Weights of a small GPT-style language model, trained from scratch on English Wikipedia.
Size: 8 layers, width 224, 7 heads of 32 (1 for keys and values), MLP 448 SwiGLU, vocabulary 1024, 3.79M parameters.
Architecture: RMSNorm before each block, no biases in attention or MLP.
Training: a variant of Adam for these matrices, 139M tokens, 8472 steps.
MLP neurons of a small language model. Each row is named by its layer, matrix (gate and up: input weights) and neuron, and shows model dimensions 64-159. Each number is 500 + 50 x the weight over its row's rms, rounded and kept within 0 to 999. Numbers have three digits each. A neuron's up and down rows have the sign that makes its largest values positive.
Before each neuron's rows, "fires after" lists the tokens most often just before its 100 highest values on Wikipedia text that the model never trained on. A number after a token or word is its count.

fires after: " " 24, " r" 16, " tr" 15, " R" 14, "ver" 5, " le" 5
L5.gate88:501497585584488391472437437480554456413497483524493532447511472542474512455468459445497521530532521509550541561505474510497480504506556557502556493561407556496495485519505543480535578415495372496433500452556518530509518524570538538432483460478421567483446388484494530520511528483609538537
L5.up88:472461531537446517471594436522556468495449360535520452539464419456486496445532438476451565546474478527499564540395430588569436539470485546580449495497612495577486504479465449557512525454499437433388461487535514561512554495451492550505523477582466507530433499438556495535472547490493493430

fires after: " t" 29, "ro" 21, " T" 12, " h" 9, " r" 8
L5.gate55:488472578571469426583438601370472449538566425442456442537592465604482484408427415465516521545473458460528511559493447511475495509543545420568572532517574433493459452433474540485462497434516510502541453470499477504516588495448502481478464460482516455418516455526487542451500565425566516491
L5.up55:454510571540447468483499550474499563532513557488486561486490467570390464492560464541457433469569515444561491489468650495506575504509527569592443531433485491480521473460570580448488511532484580557450587480334536407425529472462573519507520553526507554459380508498488498539522510478532563496

fires after: " T" 14, " t" 12, " e" 10, "o" 9, " st" 6, " ro" 4
L5.gate263:465551527480485522538569508586560554415572531531542428560489475444446458558444430512513552554554543450516402491473591514470498489530503477572512517515435597438397493454489543520447468440390525455497555533428468497559523488440492461451508529511423474473494496460544428427462435416577481428
L5.up263:458516486533493510506621472460548511533481541531552445484474455455463436410521561522520455552584551547515450531429533475444513540580499508488550387489593544478424456458506536437491454531432538490671442449502437515428514473505529534516612516486505497499410507502536453323457474523566486488

fires after: "a" 18, " d" 17, " D" 14, " r" 10, "D" 8, " ar" 7
L5.gate193:397494540465551471450513479508443497553539482495541459503469475435486466534548447462513558510510526533487473505575559453509440492473519420516539530481492562493587404568433483509482549404507438488527533480576542392451486485381493624468484453517431480564440507554506559541436492614513545493
L5.up193:522565561437506569548470538522544454436471490520546438559571469516446415599479388481557579500499577491573514511577536574514433422597522558539497536536456406465571531587514553374467513543448506393539394546541447457500549480471536502457512448442446476430435466501463461465518514487523461474

fires after: " h" 31, " He" 8, "he" 7, " W" 6, " wh" 4, " b" 4
L5.gate229:504492490566487467541571589537490453446460484496421439547473475549377452564503413569437475444562577456468491537509467515448515610492496478547491559443614440435545528483486549439570453555521460537565552460470433474489429421419586444467475552492451511547538468442442450486544549482440472558
L5.up229:557510418409633494461540574433527521488553502557497538506501489580488549319485545573417520550516454584469548533488501544607527550479461547578467520465560544501471468511435558475513550482493500471586504458531469505490511500483491465491460419531476463507505398515496485439532536415492585545

fires after: "c" 14, "im" 11, "t" 10, "ot" 9, " T" 6, "et" 6
L5.gate24:394539488615580541494428471447464453446523429478505560489519481489557508478552474495563477495462408486610406473548473427460553481485434439471596564444515453452494526504546620454581547557521491402430389489503547534540489450508599443539529404526489482552476531450488469532499478464532507488
L5.up24:564460521481471412414486446450489505523538473569517475585488544528554563444529461481542553532520545509421523547531487391408515507572483494510546428525467515483559542565471486489534431489608381429445541455520533537606471631498466491492491322490508445482414555515445489481537530435526479542

fires after: " ar" 19, " t" 17, " T" 14, " j" 9, " J" 5, "v" 5
L5.gate20:494557462557568492501588541501553486397406445432591485524469468450583400536455456511556483558443496470454501485474500459467534533611478503464500585574492529514524499571539548582486454530545488408579491506445498511446507460435476494469524470489467505571540418384575440501543404470586483526
L5.up20:475622471497468503564551505494531531433573432461468471558461502445482402529567460504500437544495439551523411539437490463439507497497445500513419486431481414495489537456545529485438586426455570525538481556470506509543495461514409526516434522552490516474518485447549426498504409458513473533

fires after: " C" 31, " c" 16, " Ch" 16, " ch" 13, "C" 7
L5.gate64:447567582445396512533488456642523478519517490489492559515446487431434507461450510442469605455630484516563446504513547472465551482449561455534514570502475565466490497489454558475434504490500479493567462455415503535521572506434512523566475435540480483490554470480525568527558505495523471469
L5.up64:541455557417518443438415453612563476572640476554494619520467485422575560492527578470469491497439463534513452485454588462423524563522451450544532463540507511465439475474466450562522436594552491540523488396517554494637591525453568500487440406530473473458472508518454543496405499461593584442

fires after: " c" 17, " C" 12, " f" 8, "is" 6, "or" 6, "re" 4
L5.gate385:496499514448468459508577512529608495536563478529524573511424330474521519498531471427501456466531447495465493473541491507532599565467428449497549498517509500541524574419526515423575517462454464414589445471501569609497563518528542374532512439575475455467477476473487489504448452465523499526
L5.up385:464448536423451470580482510504566589572496531415510425436559410604514551489476451544508460459566486487595520479458468517492478436484400534473512414472545504527499517519543565458484482458497546459486463466500468428447558364463503461555522403497562512454490514547553464549493478449572512467

fires after: " C" 14, " A" 13, " c" 11, "c" 10, "ff" 6, " K" 6
L5.gate227:531503511486419478528495483562488496550521488513418591421476503555399514573449472463599415476530506525466544575556443443457554469382599460612432545562505486504354444463474529535561446550518469410513495482518436442462494482518578540528536434496586473445494430553482429555433455500506492572
L5.up227:501494524499533504544452543532381436470498542505491407541486482555447523460502525362471405517506509522540452543480544543510517539506491449608553567549521488497429439493461465416424478519471604638475513502558585552477553454578455399525536585581435505482507588477419533446483494414489514500

fires after: " m" 23, "ot" 15, "at" 6, "t" 6, "em" 6, "er" 6
L5.gate433:438549419532491562423543570497509518454497487562481494444490462488536595494513550469538569368625566511499530556507556454484485504494592438540426451503548460520488533573488579446528480512419528579546497503509625495543359518528513502437588477498495468515401480534507507501523461499554526530
L5.up433:516544509491507489499562510486411507473554514467506529559480475462479558449538529508536440465580541492476444514520535444532500531498531427486526552484443499478414537530522596545595433526495562432465519573559520546601424511529501449579431505408531517529422546452493562493548534578472398454

fires after: " Ar" 34, " ar" 31, " st" 9, "o" 8, "a" 5
L5.gate439:471534473589566491572462537470547541474571542485574505502457547461458419539456480546478536534557567496623524572575573554463468524582421505574530473502477466512554459433567530478435578479505445534458456563494522443550464478472505453489491452495410475470564536504461525462532504601480462590
L5.up439:476548465594598462461503509488474577491526469540564501506484627515522453560451515570492483567415505476521522478583488486479460539505454481421483454419523521509533508500509486505580553481547527554444431479529522459531565508508385491422497410594499523462441569503504487534492561623469553614

fires after: " E" 18, " or" 13, " " 13, " c" 10, " m" 9, " r" 7
L5.gate287:533532507396565512412462544504497508511533431519498525537425356496551490453492497534541480557515533494498430505571488559423515552383509524478536454653501514591410481393561536472557455487499403572564553509553492513494509508400574409536517555572479416560534468523475530463517459428561550426
L5.up287:529548436490514508474431480668515544437525478557414577528460544375540440482533494459474429411476527520470543569559578534430540535436501477497539553448478467524532564493471477544544507499428412441438479500616618507464549564457472501545513519531545411565455540497447446631521518476471428432

fires after: " re" 15, " E" 12, " c" 8, " inter" 7, "'" 6, " S" 6
L5.gate186:549503582541535532496499525407525460517513493495519589443523523501541561489662508500537458525501584477576455612435455416438542446413500470567506481458529515506542624390500477591509537417439514437523554487544539483540555452488539508511461424551505486439517499553498401421467478520602397505
L5.up186:532444551606512631646516535537569483619569418552481594622512556358541525456573599493388526524549444506455423580452453440480531600481445532490521512438558460473491572431527537548542537402480440513493532507501517492509621429458474446478430447478541453448508520498483516477419508553557463506

fires after: " s" 19, "v" 12, "st" 12, "est" 10, "vel" 8, "ev" 7
L5.gate171:438508563447470537499567534457533427544460456420538450547485445583463489540465507563455540501542483555477532578543500545468521658480504437471538506490590585424551397439507464508475480488521438445592429459468484542527526415440470424532571406538410471478562514449444476489537510618527506545
L5.up171:472539447409481580441635543524481550416430518395519388455470449493475541512527557504562513423538527480543536552525521533511420460502465442506486415447420554572604456474483489619456456526489495515506428525441524547604504474506466470509506400508524521493528545503507519565485471556385465524

fires after: "ai" 13, " loc" 13, "th" 11, "u" 9, "oc" 7, "T" 6
L5.gate288:454500478519503481524418409568563467449484527620425537501397526389504558507517586396484484453624526515505584550488533483463493516501488460626623553429465469445516482489483489460540634535499519556522525463556520558473524547497486624453550512504432494550481440533479512505510420513438516537
L5.up288:538503552576509473455505434494535532478501477546518493436429529447524445544427568520515469499421511454517500467542486483460489490417560518463534522626462504574501521499405519468575461469582453366564469504505447586451487476535439457495504419402518538524457471445498538551564513456494496497

fires after: " T" 36, " C" 27, " t" 15, " s" 13
L5.gate92:481507506624458500561526503483559557492595471487515611529442487404475526508522454574353541498493447524568523594623580453476519508502432425558387502563511540471545463485560551489547522489451505509594450452522551439558485383466559513500501532536508547513492475415441510500448441480572452468
L5.up92:436527517543529452502596495456472495470638479546567514500465544436472550512517504485415544564493468527528490506573475448451552501474517418433404491431548416430580474459467561510480494491515518561560428467531489522486497470429607417379434558563579535509520538482493548563440584487566528434

fires after: "ri" 18, "eng" 9, "e" 8, "pe" 7, "ral" 7, "a" 6
L5.gate143:623541460494506427557490576391533550467489507481566483502483454554421518592512512487449470562520538444566498466508483566541564500478575457561511487450535546602433495447482576486474475522387484442523495395453431539459525408554535432538520531458514480549543500499614429460483544461569469508
L5.up143:580404484568420465536487537517580564526375517445504448533425465519473470562499465456564489455471534531536468435531561516502481455556479514440515506501548463485520477535629500517400500613549514485545540527534526440451487466435462491511560529450506384610463400505562536509565519498451475570

fires after: "m" 23, "em" 22, "im" 19, " m" 7, " res" 5, "in" 4
L5.gate187:491539567564534555435515624525491418453564416485531457504494482382499483423527471397516491492452467525488576475506552501486488489529465431461570454520477458557563504540614494491452464411575389545478507457527522436547518549550489501540536482489472467578483474431482412486577477519560482456
L5.up187:469459439565518519487581475582458544473544442610437458514589515467511416502554521524562401475484492516431508513571548483466536463562615606498608563492549497507527536611637471478537524455561440477507475432495461465400497520598513560563551518456522549514452517479508362539558422414512490489

fires after: "it" 31, " l" 12, "om" 11
L5.gate69:569546562501539447554502520470499543501449482451457566474449464428556485578506489549540428548445568466525380489558502496412553448471480356504478497542540520519454517497573452477468467519445461524492549523433569557490541444516510420519455500496489511549609451544459494577451516456519468479
L5.up69:568505469465497497441501474489561527520528532488475480424637522453517481508422449546542502500479547486470415495615519474486562560539561529478499536540454512544524528589547542428488545450448527472490472460427605473430469530455485459502563472496543473533526428447477457566617519509533493492

fires after: " F" 17, "oc" 14, " ind" 11, "ep" 9, " c" 8, " t" 7
L5.gate245:499534605517549513519468442517511457570509325430463538479553501422437529530608584485451490520512550548470475518509515452414554564478445484573474578505428490591438497454488546534521491508475496506517502496476422498489461509457479416450365538553455511586500516461539510574450426506553547427
L5.up245:457499488539412485452547489472462538566435534462593469457532475557444529546526491480452442521524489485511461452451476470541581531470549503561516454515537477508515478530499515452528545449615418507595451543554443460489442546621479432448521539501495539566504528503478507513511476552455524485

fires after: "ar" 15, " Gr" 13, " Pr" 12, "r" 12, " R" 8, "l" 5
L5.gate11:441553429545475525490532538443532535474422473529418523530489435407571511562512483530488531495470516616460387470388460598458544598467522490450399486560538619432538489522584468508567520491554448482585519490436450588470558501543429461497512422426528440456482492500371460496496475569478448575
L5.up11:573481456617500511446451558566405511525512543474543421489580446419489456466590489515532493567496520550514401446482469641495499531439506505431500584525573509432550615566526509382570552478559437460508495451462468494469478459368505486484495481539423490521479448539522565538423479487455526611

fires after: "v" 13, " d" 9, "r" 9, "et" 8, "ch" 6, "ev" 6
L5.gate378:509533587537480475428541500478453574475576470420494498591530451488458374602498429588500546571470554488557473523535603669509438478511539467517501485571454601526555388537508540497492558461531437528474509526520543472426476424509490460548522457459514502514464470532500506562539482496483430508
L5.up378:440553553413630549492484505518520472430362423491521469529466399468495496594619591514432491611461500483624446437488495509493513469546533524477517528568524519509464520521578546540518501478516431506421509601512536555511485429515493530492490539505457477507447514593531520457544532482540468568

fires after: " m" 25, " re" 10, " " 9, " In" 7, " S" 5, "ass" 5
L5.gate161:487487548511518510428536540501485532517563520547467562540420465545485517452518380494536498402538459457499473445596451534516570558569439573496579537525431488510503449539501540406477453518481424519468456542537580550382497476461521530533583487522476433393496471430541414455483501569463471523
L5.up161:568510524505473458516499552504494528425528488557629498520456553452506594361557400514529488568568476454450452494506491450422484554503422470561530501529525475508440546482407530542469475476529537609476408466538477581479533511455548490442581486507436470440564478423498539436517622546437419482

fires after: " f" 61, " c" 14, " s" 10
L5.gate155:629546433589511527603470588465549486516585428413532466500443448433518572486596439535579506429536511583487485499518448408490604468463491541530458380460561488550465514427422400497516443490456529473526468472592506496542541559495565441468484529428464501537559526470489523554485526547524521447
L5.up155:560479506466441491569510551537511584556551485519491509548477457553445520492424500536477448525541427581490528457590536497466534509495505560594555535418393473500489428516543489491473540503601487507460543442539521497507549445593586425573572487435464480610526479423517610492491506533535454465

fires after: " v" 11, "oc" 11, " S" 11, " V" 10, " " 9, " m" 9
L5.gate306:510551587601569423548505505561509566500571518559553546569508548442545526470544482508500528494550513534493485561449491508427428449475580532561419476555474410403487492592481508511471447478477410491536438481549510500419398469584468430447440532486413478464421467399533366513517516470439551422
L5.up306:469512562406458511495443510513467469400505528548470498435380541559401523390513549483432544496502512490562501560488443530576497481511559471539509558534486437537394514566426486508568411511475598496534467534538532490534459461579500449519428522439488515483425522485541550492476467516507512512

fires after: "f" 12, " k" 10, "h" 8, " w" 8, "r" 8, "l" 5
L5.gate190:436484491487563471449379493473560478553366528486500475533493437559544601585521406505465517457496516517486562454424503428477466537476451417544527556475583541499458482543494508422527586425523339566415593477500424465439508578508416560478530448442451456461500476484441519547502496498493504563
L5.up190:463504468402515665554438500465559548448539498507448468453551448519561473458454474505585483469555499468488443605426522533514444434573602450533446575498438548475505529545434473468476476421457557513466550606484498451463443461555468366445433549481530472480559531568442512506434426461488514513

fires after: " comp" 22, "ec" 11, " c" 8, "og" 8, " C" 8, "p" 7
L5.gate369:421516429528506497461434508511526527454503483482431524531462513459493513406489462514481503519517474466552526558435497488559534531465476516597601543537451536440447501508530440436510520437533364558540585463510528464550525511545472467542433364543519448547451468560463465420487511601539513471
L5.up369:472527531505625537509384588470455475543538501480464520416489445494555533431515513519509537526547527478500500476435526391505521535584525522502456476560450383503490574378466508392489477492492395463512499460455468544511489450470648512508429467557557526558579599516523549483463567473510484384

fires after: " p" 32, " o" 15, " P" 9, "b" 5, "att" 5, " m" 4
L5.gate9:471543432634542489514470509499508485458562565551483499472481520489485411500543470456487428542615560448550469561416560405383534420478479573542509523532482537445545578463500497567495457469586557449510563590436513490483551448419497538526464516419484559504615477437584528565583448499510493433
L5.up9:579497543549515498543412452499461425549494519527551571532443462527548590446522506412436441542461454499507468592482453531473530411470424438510495433571539515419457483456480426446535528529500599483493484493531558623510513495462460481561421486464474509440539538455489566499559531507408420484

fires after: "os" 11, "y" 11, "ou" 9, "t" 8, "ut" 7, "us" 7
L5.gate151:420493611549448488592386505487511449557503457516602475506527438441510468454473449457507511514571548505469536558552544510429554485493459365511448577470504519501533448456455550515491480471556541531537402543501493503539528482518574561545492532500484527472562554459554470498403457607482378457
L5.up151:531545607487449403512373469581472408598493490493496419430527501474533460468444469513523551501446445554544532476619507545458511508558493428388611563439547515470478507479423519438435547455587491492394471442504578510606522561435484526516408464545505551519504473525574482538483477561597533470

fires after: " Al" 20, " R" 19, " O" 12, "h" 6
L5.gate235:586556486534562561522544580416523525416568494420477526510592517461376511429509479610520533463578562472498431545460518516468578501526476461550516477451538583492513495455498615580513579557580431412507493511536407500458545492443544522546535480443505517454551469382507434458536470521450505432
L5.up235:535616525510574567552545542484537440440454477470523556583431502415467516530481582487446504553510516506518551461423416500475457482448500537482394556495566491489505515478512574564527546496457570614513533440440457463504439502508492549410511488439503434535521448545588547454450400604435430482

fires after: " " 30, "iv" 9, " l" 9, "al" 8, "at" 7, "°" 5
L5.gate37:418520461605531484517501473466516470509527497486532567447580535515505465506598419444579542523494533539516495426535528458480511433604513518477493485490581514515451535581546504443481506414516544534545484482462496550571493486559421549480524475441446519508537531349556522477645551531486500481
L5.up37:436626450457475498529541457473467465513417431386510549603495500447494502488473402489569545507499495482538470439553549479522483505581531468537523518438496534502416544536480412470601476624583520561432568559483546434549507434497465385428438617582512438508422515509457551520499419443517518496